From a checkpoint of a small transformer trained on Wikipedia: 13 layers, 7623 steps.
MLP neurons of a small language model. Each row is named by its layer, matrix (up: input weights) and neuron, and shows model dimensions 128-191. Each number is 200 + 40 x the weight over its row's rms, rounded and kept within 0 to 999.
Before each neuron's rows, "fires after" lists the tokens most often just before its 100 highest values on Wikipedia text that the model never trained on. A number after a token or word is its count.

fires after: "\n" 20, "\n\n" 15, "." 13, "," 8
L3.up318,142,197,166,211,211,189,197,213,204,148,195,254,268,317,183,167,270,240,241,194,191,221,179,231,159,208,178,177,203,149,277,242,166,168,256,189,115,135,238,173,198,219,182,242,192,224,196,193,186,232,104,211,238,215,252,191,189,168,182,182,186,233,266,178

fires after: "1" 85
L8.up537,223,240,239,189,177,217,219,169,159,168,190,231,277,207,175,110,190,183,141,237,229,209,285,192,158,185,207,253,257,244,159,172,189,158,108,196,168,229,219,166,146,186,139,229,239,251,175,147,252,237,187,267,221,176,188,224,204,210,207,225,200,205,130,207

fires after: " b" 24, " v" 20, " r" 8, " d" 8, " ar" 6, " st" 4
L5.up212,160,186,234,242,180,216,203,232,235,185,128,170,150,169,221,162,211,232,204,209,194,233,124,209,216,157,225,106,189,209,299,180,234,210,236,190,84,196,169,161,243,212,177,146,193,110,191,188,242,210,154,201,182,153,255,163,167,240,163,177,218,215,164,217

fires after: " T" 38, " t" 14, "T" 6, "t" 5, ", T" 4, " Par" 4
L5.up1012,188,216,231,200,266,224,158,204,255,265,196,229,186,204,189,181,179,192,211,239,222,206,269,244,238,158,199,154,239,179,181,106,173,262,168,229,193,215,206,190,153,222,239,136,181,199,239,216,124,190,219,154,218,202,205,209,189,201,230,169,226,211,233,157

fires after: "T" 17, " f" 12, "B" 8, " F" 7, "b" 5, " b" 5
L3.up515,217,172,238,228,186,238,238,181,257,218,165,157,235,209,145,268,165,173,240,215,160,144,216,258,173,208,188,223,159,223,202,110,215,174,232,175,128,155,213,106,219,184,204,237,251,238,259,223,235,127,203,183,227,188,184,101,200,178,180,184,243,222,197,168

fires after: " F" 16, " p" 11, " Em" 9, " H" 6, "- K" 6, "H" 5
L3.up630,193,210,224,227,209,198,202,207,164,227,204,169,178,163,175,181,191,99,251,237,241,168,110,191,192,185,168,230,146,210,169,128,113,201,210,256,257,257,212,204,176,243,224,195,179,206,181,177,166,219,243,178,186,184,204,216,235,145,158,202,193,175,224,224

fires after: "2" 37, "1" 12, "," 9, ": " 6, " Gr" 5, " pro" 5
L3.up605,214,246,198,149,202,192,250,173,242,187,180,200,224,258,219,222,207,222,193,239,198,217,224,216,128,210,236,254,236,170,85,216,197,193,197,166,220,177,303,125,187,219,193,175,250,233,134,167,224,150,208,235,211,258,214,167,241,251,140,250,199,204,234,235

fires after: "–" 38, "2" 16, "1" 9, "-" 7, "0" 6, "51" 4
L3.up519,248,184,163,207,198,198,211,264,177,179,173,194,95,178,245,202,214,173,144,138,185,205,185,169,224,246,253,208,222,223,203,177,181,154,144,210,194,189,149,185,269,226,222,182,181,243,228,249,262,159,190,146,183,162,215,138,193,219,158,187,222,130,202,274

fires after: "1" 37, " l" 12, "h" 11, "6" 6, "," 4
L5.up205,183,258,192,189,139,294,172,207,174,205,153,221,245,236,176,116,216,173,164,185,232,269,216,223,172,168,200,180,203,216,215,191,210,188,185,247,222,279,172,200,190,169,273,203,180,226,219,123,138,210,133,157,203,199,180,146,215,318,175,228,206,123,182,262

fires after: "2" 24, "1" 21, "9" 5, "96" 5, "93" 4
L8.up734,179,192,171,201,227,208,217,152,201,150,203,178,106,216,187,211,210,155,173,152,230,177,181,176,213,243,292,255,144,247,164,169,212,108,165,229,194,214,175,161,158,66,166,185,282,210,267,202,188,220,205,169,256,167,200,224,195,263,191,158,187,240,260,158

fires after: " b" 23, " B" 18, "B" 6, "- B" 5, "ac" 4, "b" 4
L7.up115,128,206,245,193,176,210,208,169,145,140,172,206,149,191,174,204,211,225,339,173,238,191,261,156,139,229,223,147,222,138,164,205,200,236,256,164,189,144,249,167,175,176,239,213,235,183,155,251,210,156,230,238,248,245,194,228,267,173,165,199,220,175,165,205

fires after: " l" 19, "1" 9, "h" 8, "L" 7, " h" 7, " L" 6
L5.up335,160,155,180,168,114,269,204,176,273,149,192,181,210,176,179,167,243,221,268,195,242,207,207,260,211,207,196,136,248,150,208,136,201,178,150,179,238,191,178,217,237,214,195,245,181,221,129,246,232,219,175,184,324,196,214,145,180,204,220,217,134,214,187,247

fires after: " G" 18, "g" 11, "G" 6, "- G" 5, " | G" 5, " g" 5
L8.up48,168,127,211,222,144,212,256,198,262,235,201,190,271,193,171,245,251,248,233,144,169,201,247,237,197,165,228,204,206,159,267,213,223,100,177,211,205,203,207,232,233,252,193,217,183,202,212,284,204,209,172,228,205,220,213,173,202,189,256,252,248,177,219,163

fires after: "\n\n" 25, " " 11, " \"" 11, " =" 8, "4" 5
L5.up389,209,230,221,139,182,278,150,205,239,246,156,226,149,259,168,196,177,167,203,201,182,168,209,174,180,207,194,198,160,231,219,207,226,182,251,186,178,271,208,203,209,208,220,220,210,193,261,240,107,221,228,108,252,144,290,217,276,190,219,270,201,161,199,181

fires after: " " 29, "; " 9, " – " 6, " | " 6, ": " 4
L10.up470,179,173,155,205,239,199,212,171,201,165,211,211,201,210,155,173,285,184,202,184,155,146,261,161,223,301,168,263,276,170,237,137,176,143,194,194,115,244,195,121,166,209,230,236,177,233,203,229,194,195,223,174,212,252,146,202,150,190,266,235,171,167,228,248

fires after: " G" 22, " g" 15, " s" 12, " S" 7, " f" 5
L8.up841,218,263,139,206,200,237,176,114,236,138,255,176,234,250,137,255,161,194,227,212,119,197,163,269,186,212,205,266,186,260,209,141,182,190,241,219,180,161,179,168,167,188,131,153,246,212,259,235,169,266,175,286,271,174,259,216,267,218,201,211,175,196,155,265

fires after: " T" 16, " P" 12, " | T" 10, "P" 8, " t" 6, " Che" 6
L3.up797,242,229,212,218,155,157,171,196,146,257,268,169,168,191,186,125,226,158,194,254,246,148,290,243,213,161,172,134,152,233,158,179,209,188,184,233,190,218,151,240,213,219,168,193,204,213,199,243,166,109,166,178,144,252,196,198,198,209,260,161,189,183,167,168

fires after: " " 14, " En" 13, " F" 11, " en" 9, " f" 7, " C" 6
L8.up814,198,207,183,149,182,219,184,181,231,136,246,221,234,268,155,235,177,251,219,227,230,130,227,176,203,136,227,221,206,259,268,220,192,126,256,152,232,233,202,164,261,200,207,164,154,274,250,181,139,188,236,127,167,162,237,194,216,227,222,145,177,224,168,176

fires after: " h" 18, " L" 10, " th" 9, " H" 8, " sl" 7, "H" 6
L5.up737,172,194,155,165,207,328,222,179,196,188,180,154,188,225,227,219,191,243,197,195,141,239,148,199,214,279,145,210,130,242,198,161,139,205,258,215,203,215,167,209,252,246,213,224,165,221,175,206,179,239,194,248,264,279,185,238,201,154,107,238,205,169,170,176

fires after: " m" 28, "m" 8, "im" 7, "om" 7, " M" 6
L5.up900,200,229,218,199,151,267,220,236,247,202,175,133,190,167,134,155,196,158,215,199,208,202,179,146,233,198,194,208,240,145,219,212,151,174,256,183,316,213,223,293,284,225,143,208,185,230,169,214,221,180,241,235,183,234,162,114,200,249,183,270,173,133,107,224

fires after: "1" 51, "==" 7, " M" 4, " m" 4
L7.up935,254,224,188,213,119,273,209,173,149,170,119,224,173,219,172,292,178,230,229,212,187,177,170,141,207,232,217,259,213,185,171,189,195,163,155,216,282,210,268,157,173,241,201,223,236,110,141,196,197,208,247,239,211,199,212,82,208,255,208,234,255,171,229,189

fires after: " " 20, " on " 15, " f" 13, " appro" 9, "On" 9
L8.up872,209,172,207,244,184,225,225,211,301,215,220,211,204,248,172,176,213,227,212,209,181,228,247,193,237,234,247,226,145,192,229,204,186,225,220,163,193,197,169,208,268,144,212,265,192,221,145,181,212,168,262,110,186,175,265,259,203,215,210,187,170,145,144,158

fires after: "2" 50
L2.up323,241,157,184,224,186,221,254,133,194,157,173,148,148,233,222,284,291,111,124,190,204,162,195,139,275,185,206,242,148,230,200,136,148,208,231,203,236,228,237,209,118,206,214,126,213,187,265,196,241,255,165,198,122,222,180,135,260,217,184,166,215,207,194,289

fires after: " G" 16, " g" 14, "end" 6, " signed" 6, " ret" 5, " def" 5
L5.up976,192,252,89,225,159,295,235,164,153,215,206,110,253,199,263,247,230,243,211,159,141,186,181,193,196,226,146,241,177,226,211,193,277,106,214,235,180,197,247,183,248,202,180,138,137,196,277,221,172,149,231,170,185,254,223,165,177,237,186,260,272,199,209,234

fires after: " C" 12, " K" 9, " N" 9, "\n" 9, " O" 8, " S" 5
L3.up319,241,152,237,257,204,319,248,233,154,243,135,160,237,185,216,166,213,173,214,209,213,159,237,174,182,199,271,238,190,122,167,238,278,164,134,188,244,212,227,219,236,189,178,173,203,219,195,203,295,226,215,175,119,195,158,163,254,159,125,119,149,192,140,204

fires after: "1" 89
L8.up694,224,182,167,202,177,222,182,109,162,214,101,228,187,174,219,185,230,276,161,264,159,335,280,181,223,178,213,217,165,210,142,215,193,152,208,219,164,224,215,236,183,169,235,227,212,180,163,180,183,242,143,268,197,186,188,187,173,209,189,242,232,198,172,167

fires after: "\n\n" 63, "\n" 5, "6" 4
L7.up873,192,155,219,205,204,265,231,190,199,197,183,198,137,150,234,278,222,168,204,205,139,118,201,272,236,115,196,238,179,199,218,323,243,177,260,200,196,208,179,172,114,168,200,185,207,242,213,156,210,210,187,166,182,107,241,286,236,196,153,223,229,182,177,220

fires after: "===" 28, "==" 12, "M" 7, " (" 4
L8.up201,211,199,225,185,228,245,152,211,171,173,121,217,167,220,218,189,148,183,264,250,237,212,187,186,213,219,193,252,223,171,262,178,283,154,186,199,177,186,266,234,217,118,213,247,194,218,310,185,260,206,117,213,190,170,155,139,209,221,186,260,155,168,218,186

fires after: " re" 16, "." 12, " (" 9, "==" 6, " pro" 6, "/" 5
L3.up280,225,187,176,166,195,254,167,124,146,117,228,221,244,214,163,170,133,194,251,206,208,143,211,180,193,235,230,179,199,213,262,143,205,196,156,218,181,144,193,243,142,245,208,186,262,210,215,171,86,211,182,193,288,211,244,219,184,172,213,175,208,232,157,247

fires after: "2" 27, "1" 15, "j" 7, "\n" 5, " c" 4
L10.up193,223,181,264,143,201,176,213,228,197,122,230,253,229,196,193,252,113,200,247,200,242,120,179,143,226,199,240,268,151,232,184,139,207,220,166,254,199,238,158,106,183,209,153,211,243,185,148,140,211,238,229,87,120,184,151,222,211,237,179,182,176,248,209,269

fires after: " sc" 12, " d" 9, " W" 9, " w" 8, " st" 7, " c" 7
L5.up226,181,252,139,205,231,153,209,234,185,190,180,172,212,142,217,213,160,243,182,226,176,127,155,235,208,191,200,99,180,190,234,232,193,177,273,171,123,214,166,277,234,252,234,177,253,195,197,233,239,237,231,193,218,157,185,213,225,143,116,235,198,254,200,152

fires after: " F" 14, " | F" 9, " f" 9, "F" 9, "- W" 6, " fin" 6
L3.up614,259,199,185,207,146,139,160,160,232,266,211,222,185,179,178,224,195,212,236,167,158,197,171,242,192,167,257,107,154,208,213,237,286,166,185,96,138,209,194,103,223,232,174,220,251,235,136,187,171,188,144,152,183,229,223,313,211,188,100,281,199,244,231,256

fires after: " ad" 18, " ne" 15, " V" 9, " pre" 5, " v" 4
L7.up372,274,218,155,260,119,206,171,176,206,251,218,177,273,165,175,202,332,206,224,158,177,273,238,206,233,172,221,194,236,173,183,184,116,156,116,207,162,195,188,195,132,244,164,185,129,234,231,151,177,149,229,149,199,166,190,136,190,210,138,174,155,173,238,209

fires after: "\n" 13, "eat" 11, " g" 9, " G" 8, "k" 7, " Jos" 5
L5.up341,120,168,180,171,267,176,217,187,231,268,164,153,164,158,208,281,196,170,230,188,179,219,186,224,219,214,267,184,150,229,255,217,256,180,201,217,211,186,192,202,182,194,170,187,127,170,231,234,163,219,165,219,243,227,188,255,255,213,220,226,183,241,180,161

fires after: "2" 36, "ap" 10, "as" 5
L5.up840,250,91,192,210,202,215,190,241,195,162,208,189,146,123,154,239,231,206,227,182,224,177,181,188,208,235,197,186,183,172,210,225,166,210,150,245,239,154,251,192,163,148,202,144,141,246,176,247,188,211,220,181,231,258,219,146,203,228,212,206,223,181,153,233

fires after: "1" 37, "," 9, "en" 7, "a" 5, "re" 4
L8.up897,242,135,273,213,180,159,184,175,143,246,197,216,219,112,225,120,186,206,135,204,234,171,259,131,154,206,176,264,169,161,153,265,166,92,211,178,165,304,171,213,261,208,224,206,149,198,225,228,235,197,190,309,137,138,138,234,285,279,160,218,217,241,213,232

fires after: " D" 33, " d" 9, " sc" 7, " st" 5, "D" 5
L8.up90,110,232,148,223,219,219,183,199,236,201,226,230,173,236,231,165,231,181,246,219,167,237,257,190,221,159,229,186,170,214,225,263,168,167,186,132,219,246,228,193,183,216,161,195,160,223,219,127,236,251,139,111,271,240,220,288,229,155,192,263,157,247,221,166

fires after: "h" 15, "ar" 12, "d" 11, " D" 9, "j" 7
L5.up533,269,131,239,193,211,192,213,226,152,170,207,224,159,164,249,193,247,243,250,173,246,175,141,264,262,243,185,167,279,206,147,174,227,266,162,233,186,212,157,185,139,169,182,208,220,197,168,232,185,201,195,183,273,254,264,263,198,234,219,164,224,209,283,190

fires after: " D" 19, " L" 12, "D" 8, " N" 7, " E" 5
L3.up462,159,195,264,225,210,172,191,216,260,231,222,238,106,225,171,206,245,181,225,187,255,156,223,236,253,167,207,162,210,80,199,153,142,232,189,141,218,173,204,173,263,193,292,173,186,175,192,244,128,165,141,218,224,259,181,234,267,231,196,175,213,241,227,187

fires after: "h" 12, "th" 11, " Th" 10, " th" 9, "ath" 6, " second" 6
L5.up344,103,189,216,181,91,161,215,169,163,180,180,254,237,118,173,254,192,269,290,199,209,226,207,219,179,220,124,146,149,259,154,202,250,175,260,177,273,235,161,159,201,241,193,247,236,176,193,206,172,184,184,181,237,204,177,188,224,224,193,229,232,182,239,203

fires after: "2" 25, "1" 14, " Sh" 9, " –" 8, "9" 5
L10.up843,189,188,204,168,190,284,163,211,137,111,235,136,210,227,148,183,269,227,204,200,221,158,175,134,161,213,162,202,211,217,250,210,198,233,230,169,176,189,210,236,213,206,230,192,210,170,182,201,195,241,177,201,263,258,223,198,216,210,249,156,243,181,179,246

fires after: " m" 31, " s" 11, " o" 9, "- •" 6, " S" 5, "S" 4
L3.up198,239,201,211,180,134,196,151,269,169,202,236,161,215,177,211,161,179,134,178,150,266,182,186,172,202,190,188,101,172,271,193,213,170,153,221,190,184,252,190,147,174,243,115,210,177,199,238,215,185,193,185,190,160,235,227,130,235,169,200,273,240,186,146,243

fires after: "2" 44, "9" 7, "8" 6, "1" 5, "96" 4, "–" 4
L7.up212,212,232,146,169,211,232,204,202,202,184,216,180,218,183,121,216,234,125,172,149,215,125,127,186,240,156,242,203,188,180,162,123,182,235,196,286,184,195,157,184,197,211,231,160,164,269,211,163,255,208,214,182,238,230,186,189,190,148,169,198,288,156,230,161

fires after: "===" 16, "==" 13, "\n" 12, " Party" 8, " ===" 7, "    " 4
L2.up153,193,140,215,240,164,216,162,237,193,211,217,165,230,311,118,164,249,257,156,244,211,138,163,173,195,209,188,252,287,167,243,217,189,139,225,242,188,162,219,182,225,224,155,200,168,159,262,233,225,191,211,216,172,168,180,112,229,198,202,267,192,191,235,184

fires after: " S" 14, " p" 9, "S" 8, " s" 8, " m" 6, "s" 5
L5.up195,232,212,208,174,233,256,208,204,219,158,231,168,226,166,163,280,121,142,235,178,188,137,137,185,227,190,262,156,205,216,281,227,193,216,218,144,229,212,303,185,250,209,136,201,198,167,273,184,223,168,119,211,105,226,222,156,249,170,242,222,222,209,228,142

fires after: " (" 19, "/" 18, "W" 15, "w" 10, " \"" 7, "s" 5
L3.up659,184,145,224,166,220,151,171,228,196,178,216,207,182,188,174,264,85,184,206,194,203,197,241,191,157,210,185,130,180,208,258,204,170,191,207,175,171,156,181,253,187,243,210,207,253,148,225,212,143,164,262,175,242,203,231,230,243,202,183,169,181,196,196,201

fires after: "2" 56, "1" 20, "n" 4
L10.up454,229,209,252,169,163,177,221,192,295,99,152,257,196,174,183,221,240,126,192,197,201,114,194,164,179,176,243,296,161,200,136,250,119,219,177,168,227,254,197,254,180,241,217,230,192,201,197,281,221,168,219,142,189,192,177,167,285,195,223,258,221,210,254,248

fires after: " en" 26, " f" 24, " ent" 9, " car" 5, " cor" 5, " v" 4
L3.up70,240,247,177,235,214,193,191,189,272,153,196,204,154,188,194,224,175,152,190,175,148,172,286,163,279,191,226,226,205,222,239,247,195,215,230,185,110,217,151,246,268,214,161,142,245,194,185,202,235,205,96,203,224,265,177,265,250,193,165,179,201,144,235,136

fires after: " f" 44, " F" 14, " b" 6, " ch" 4, " M" 4
L3.up0,158,191,200,178,130,199,225,227,256,227,183,216,184,209,199,252,235,181,237,162,66,157,192,148,214,193,254,198,174,159,225,184,262,126,108,111,206,221,268,198,227,275,198,208,272,159,223,224,152,170,175,192,210,209,237,178,216,234,233,181,164,144,132,210

fires after: " h" 26, " H" 13, "H" 9, " A" 6, "A" 5
L5.up956,228,179,225,201,215,226,257,212,251,232,155,220,215,215,166,207,153,166,270,179,223,231,173,112,88,202,206,211,226,224,229,200,203,195,139,144,117,214,177,261,177,154,172,203,227,226,134,161,293,142,205,187,263,216,148,140,162,211,118,274,291,190,143,157

fires after: "\n\n" 33, "\n" 9, " Se" 9, "| " 7, ")" 5, "B" 4
L5.up755,213,212,229,151,180,248,198,190,322,227,172,247,264,103,137,135,286,229,187,241,192,220,230,236,118,250,171,216,177,217,201,259,247,155,270,146,200,180,196,240,210,182,244,223,202,216,196,233,253,250,195,121,278,223,176,143,224,163,191,190,205,176,242,210

fires after: " c" 18, " C" 13, " s" 7, " H" 5, "H" 4, "W" 4
L8.up197,266,189,179,219,177,198,226,152,212,193,169,216,215,193,158,190,218,161,206,154,186,144,163,145,138,191,209,234,233,180,240,224,216,156,239,234,243,156,211,246,273,189,215,188,227,139,218,166,201,255,260,199,189,92,168,186,189,228,210,156,215,200,247,260

fires after: "g" 22, "ig" 16, " G" 7, " g" 4, " | S" 4, " d" 4
L5.up259,187,160,211,117,236,229,225,228,224,261,210,224,198,157,173,147,103,210,223,223,250,265,242,175,208,198,261,212,225,225,230,197,151,200,243,197,213,198,225,221,144,221,167,220,182,96,213,236,198,165,195,145,189,161,143,253,177,196,114,212,209,185,175,149

fires after: " D" 28, " O" 9, "D" 8, "j" 6, " T" 4, " d" 4
L3.up284,148,157,232,232,153,300,250,87,225,169,186,208,180,192,166,232,191,168,190,146,239,185,207,236,200,183,225,68,189,170,180,205,186,198,143,218,173,227,256,217,243,249,211,211,164,216,202,157,201,193,127,206,246,224,194,262,190,183,228,186,248,215,212,197

fires after: "1" 31, "2" 13, " V" 7, "8" 6, "outhern" 5
L8.up259,187,134,158,254,225,183,205,213,234,175,116,222,70,160,221,198,201,205,132,265,209,213,216,255,139,164,195,211,116,221,195,221,194,170,161,229,202,223,272,135,183,175,222,163,158,191,218,176,218,218,178,197,223,264,298,196,197,252,222,209,236,162,202,145

fires after: "1" 22, "ar" 15, "," 13, " ar" 5, " un" 4
L7.up464,175,120,121,202,183,180,149,204,203,196,158,263,255,172,272,160,151,265,135,260,301,156,200,173,227,200,218,222,169,135,168,169,175,184,147,250,221,214,260,160,246,204,207,220,211,202,199,214,194,203,123,272,183,138,189,173,159,236,194,201,259,215,207,220

fires after: " " 11, "H" 10, " S" 9, " H" 9, " | H" 6, " for" 5
L7.up754,187,176,300,189,167,206,222,172,228,218,198,212,198,211,78,191,188,28,247,235,225,222,101,216,209,204,145,222,242,241,249,191,230,172,222,269,116,229,199,202,225,250,196,175,255,198,185,166,164,156,271,193,205,195,263,180,194,265,197,199,269,196,236,186

fires after: " c" 22, " b" 19, " p" 8, " sub" 5, " cl" 4, " B" 4
L5.up774,229,232,224,177,154,209,209,213,168,140,196,149,281,258,152,182,195,262,232,193,157,224,244,176,131,239,244,168,183,158,172,166,169,254,175,225,192,210,193,125,219,181,178,207,174,186,266,226,240,146,195,243,234,208,191,214,213,257,137,177,173,264,150,202

fires after: " M" 32, "M" 13, ", M" 11, " | M" 5, " (M" 4
L5.up186,219,184,176,126,222,202,140,235,217,129,213,108,237,180,174,193,220,178,209,188,209,246,153,127,234,160,181,167,135,238,291,176,239,196,105,212,185,251,307,193,231,217,174,228,218,220,229,187,233,157,198,213,247,177,240,134,152,206,156,204,177,153,192,192

fires after: " v" 16, " al" 14, " (" 11, " Al" 11, " (born " 10, " b" 8
L5.up312,232,213,232,207,203,228,202,216,186,135,148,216,219,214,153,202,223,243,236,161,219,167,241,159,171,221,204,307,240,236,256,130,193,157,169,191,163,177,201,156,229,156,148,216,132,89,228,230,224,163,171,144,147,184,218,176,185,206,194,174,231,233,150,232

fires after: " M" 20, " Pl" 13, " m" 6, "em" 5, "b" 5, "M" 5
L7.up493,220,192,185,150,237,202,229,128,188,206,165,148,225,199,205,158,164,174,194,163,162,191,210,92,267,177,223,110,170,169,178,180,189,189,201,254,245,211,266,183,222,248,153,259,199,169,230,219,191,141,175,202,175,268,238,268,170,167,158,161,225,159,105,205

fires after: " f" 19, " F" 15, " v" 12, " sp" 6, " V" 6, " up" 4
L5.up523,248,194,145,295,189,245,227,198,148,219,228,170,238,185,169,186,208,224,238,192,169,116,281,219,211,305,177,169,249,203,233,202,228,102,159,217,131,215,164,223,195,203,213,101,177,171,242,215,217,206,180,148,210,251,212,195,194,171,154,235,251,168,220,169

fires after: " D" 23, " H" 9, "d" 7, "f" 6, " P" 5, " d" 5
L8.up470,283,120,207,192,217,161,220,180,206,231,188,215,198,146,230,205,129,248,195,209,329,156,207,205,198,199,195,146,210,230,198,244,189,194,231,238,271,143,154,176,173,230,167,217,259,156,195,217,184,140,120,229,192,272,176,225,223,257,211,185,252,229,174,227

fires after: " F" 28, " P" 15, " f" 11, " p" 5, "- F" 4, " v" 4
L8.up523,232,263,220,161,173,171,191,163,231,183,167,196,296,157,193,192,200,208,165,241,251,167,159,166,202,187,288,208,269,229,272,191,197,222,244,232,147,164,219,159,179,207,134,203,140,220,212,206,137,183,275,179,139,217,214,205,171,196,122,191,194,207,219,207

fires after: "1" 26, "2" 24, "–" 8, "-" 5
L8.up302,169,181,193,266,277,172,233,200,161,150,186,253,196,190,177,181,225,209,230,197,209,209,155,154,200,198,222,185,161,276,203,204,218,208,245,174,228,174,185,228,279,228,347,228,221,217,201,239,179,229,165,217,272,246,185,172,209,304,165,217,182,185,218,191

fires after: "th" 20, " Th" 10, "and" 9, "d" 5, "h" 5, " th" 4
L8.up153,139,159,251,216,164,188,209,198,265,182,251,218,179,78,155,261,256,200,198,260,244,177,242,212,158,250,233,165,235,213,165,198,213,178,211,233,184,199,157,228,206,215,274,219,214,200,142,247,241,188,163,233,195,214,177,251,185,200,176,203,219,162,240,238

fires after: " N" 19, "|" 12, " c" 11, " Gu" 7, " C" 7, " On" 6
L5.up690,190,165,194,168,180,222,207,152,135,168,234,247,238,227,161,245,230,225,269,199,144,181,265,216,248,218,228,220,186,203,244,140,209,199,224,215,178,246,284,166,250,166,204,164,102,217,232,206,291,179,129,223,161,183,208,258,175,184,125,205,222,160,280,200

fires after: "\n" 32, ")" 12, "-" 5, "%" 5
L10.up833,229,211,214,197,167,197,199,175,207,309,224,219,172,120,227,280,187,184,186,190,163,174,247,182,112,262,212,219,191,156,171,89,184,170,281,207,125,204,246,214,198,217,224,198,178,187,246,214,200,240,189,168,268,224,226,164,209,203,205,258,241,118,232,176

fires after: " m" 33, " s" 11, " n" 9, "|" 7, " M" 5, "M" 4
L5.up529,178,236,183,257,177,175,222,217,164,265,152,162,171,172,166,218,224,192,242,168,197,166,164,159,210,151,210,143,197,226,225,230,243,214,198,162,213,244,213,181,268,196,79,248,123,169,243,207,143,164,234,200,179,215,242,198,243,197,242,152,197,175,206,203

fires after: "2" 37, "1" 16, " n" 5, " z" 5, "one" 5
L2.up49,151,232,194,217,147,218,257,205,188,195,193,194,204,198,173,185,249,182,182,209,200,159,212,148,217,280,269,194,197,187,247,155,247,217,125,193,225,189,211,163,212,186,215,242,195,176,179,195,131,186,206,251,231,202,230,186,171,197,226,297,266,177,249,173

fires after: " | " 31, "1" 18, "; " 6, " " 6, "," 6
L3.up733,152,230,218,230,238,143,218,209,253,214,249,157,189,268,203,153,219,164,304,190,201,193,226,142,140,223,142,219,251,159,205,240,204,131,152,196,154,242,251,195,204,170,216,212,220,248,212,220,236,204,152,178,240,255,129,125,205,168,195,259,129,203,256,198

fires after: " t" 17, " ex" 9, " ent" 8, " En" 8, " const" 7, " en" 6
L7.up801,194,258,158,226,229,186,245,182,169,176,246,176,189,141,125,178,202,146,279,177,257,183,218,169,261,139,208,176,250,229,187,186,192,229,251,198,94,262,211,171,142,223,189,210,217,226,183,198,183,292,181,253,203,188,207,215,229,221,244,155,184,214,285,205

fires after: "H" 12, " Wh" 11, "h" 11, " h" 11, " Ch" 11, " H" 6
L2.up701,138,208,186,148,216,271,217,213,164,250,191,151,180,140,242,186,173,214,226,259,146,233,222,141,150,238,242,138,182,194,188,164,189,148,275,225,226,187,228,206,237,173,210,175,192,209,175,143,147,227,142,241,245,231,175,263,197,226,132,240,208,154,168,221

fires after: " dec" 24, " C" 14, " c" 9, " rec" 7, " requ" 6, " do" 5
L5.up126,249,208,223,235,217,289,211,196,167,197,240,167,212,147,259,188,186,275,228,209,199,130,195,181,253,191,226,167,216,300,216,162,195,155,226,150,220,178,234,217,213,194,236,198,145,218,244,200,205,242,185,240,193,191,206,187,225,178,147,208,182,119,228,130

fires after: "\n\n" 27, "2" 11, "1" 7, " Party" 4, "ason" 4, "ore" 4
L2.up818,190,208,198,234,220,133,207,246,221,239,248,199,201,225,174,230,223,163,144,249,205,186,158,294,167,159,186,189,176,220,232,231,273,215,269,181,179,153,246,107,147,263,205,214,203,190,210,189,272,158,157,219,278,256,222,188,187,216,149,235,179,210,212,188

fires after: " d" 21, " cl" 16, " ne" 9, " h" 6, " D" 6, " sy" 5
L7.up490,135,202,255,210,173,221,162,237,224,154,212,197,212,230,224,188,245,157,171,201,143,196,193,187,200,220,209,113,203,180,215,240,168,154,216,203,138,199,236,172,132,126,188,303,194,206,153,191,248,204,144,190,184,289,137,210,220,144,223,198,231,239,196,170

fires after: "1" 15, " b" 12, "2" 11, " " 10, " In" 6, "19" 6
L8.up464,145,238,262,138,92,175,159,277,266,81,109,221,173,262,203,203,215,244,181,228,201,177,156,223,162,209,190,235,169,231,212,182,243,218,215,274,186,153,293,180,143,184,170,153,222,168,204,220,259,182,186,179,205,174,237,186,263,133,135,199,108,206,281,267

fires after: " Br" 12, " b" 10, " r" 10, " tw" 8, " R" 8, " f" 7
L7.up164,119,152,213,197,216,264,190,242,254,181,133,264,216,221,99,210,165,225,223,204,163,183,180,192,194,209,193,230,180,209,224,160,198,176,191,217,163,282,230,212,198,198,238,289,258,145,213,206,205,137,244,214,219,205,165,224,240,176,164,197,170,129,156,223

fires after: "2" 90
L2.up267,137,207,133,247,220,169,209,227,200,203,231,157,224,192,223,231,184,105,210,216,238,106,284,210,169,182,326,200,250,147,149,145,185,189,209,167,177,223,258,202,183,208,271,197,182,226,213,166,153,161,165,221,199,232,195,143,195,213,120,243,252,218,241,235

fires after: " h" 22, " H" 17, "h" 10, " | H" 10, "H" 7, " of H" 4
L5.up566,130,216,185,140,194,313,234,225,201,209,240,182,245,230,198,155,294,153,204,172,179,201,259,246,139,251,138,185,254,147,183,136,172,197,230,155,163,221,230,223,217,142,242,205,207,225,156,145,190,199,224,223,240,129,272,211,204,295,200,282,179,256,176,220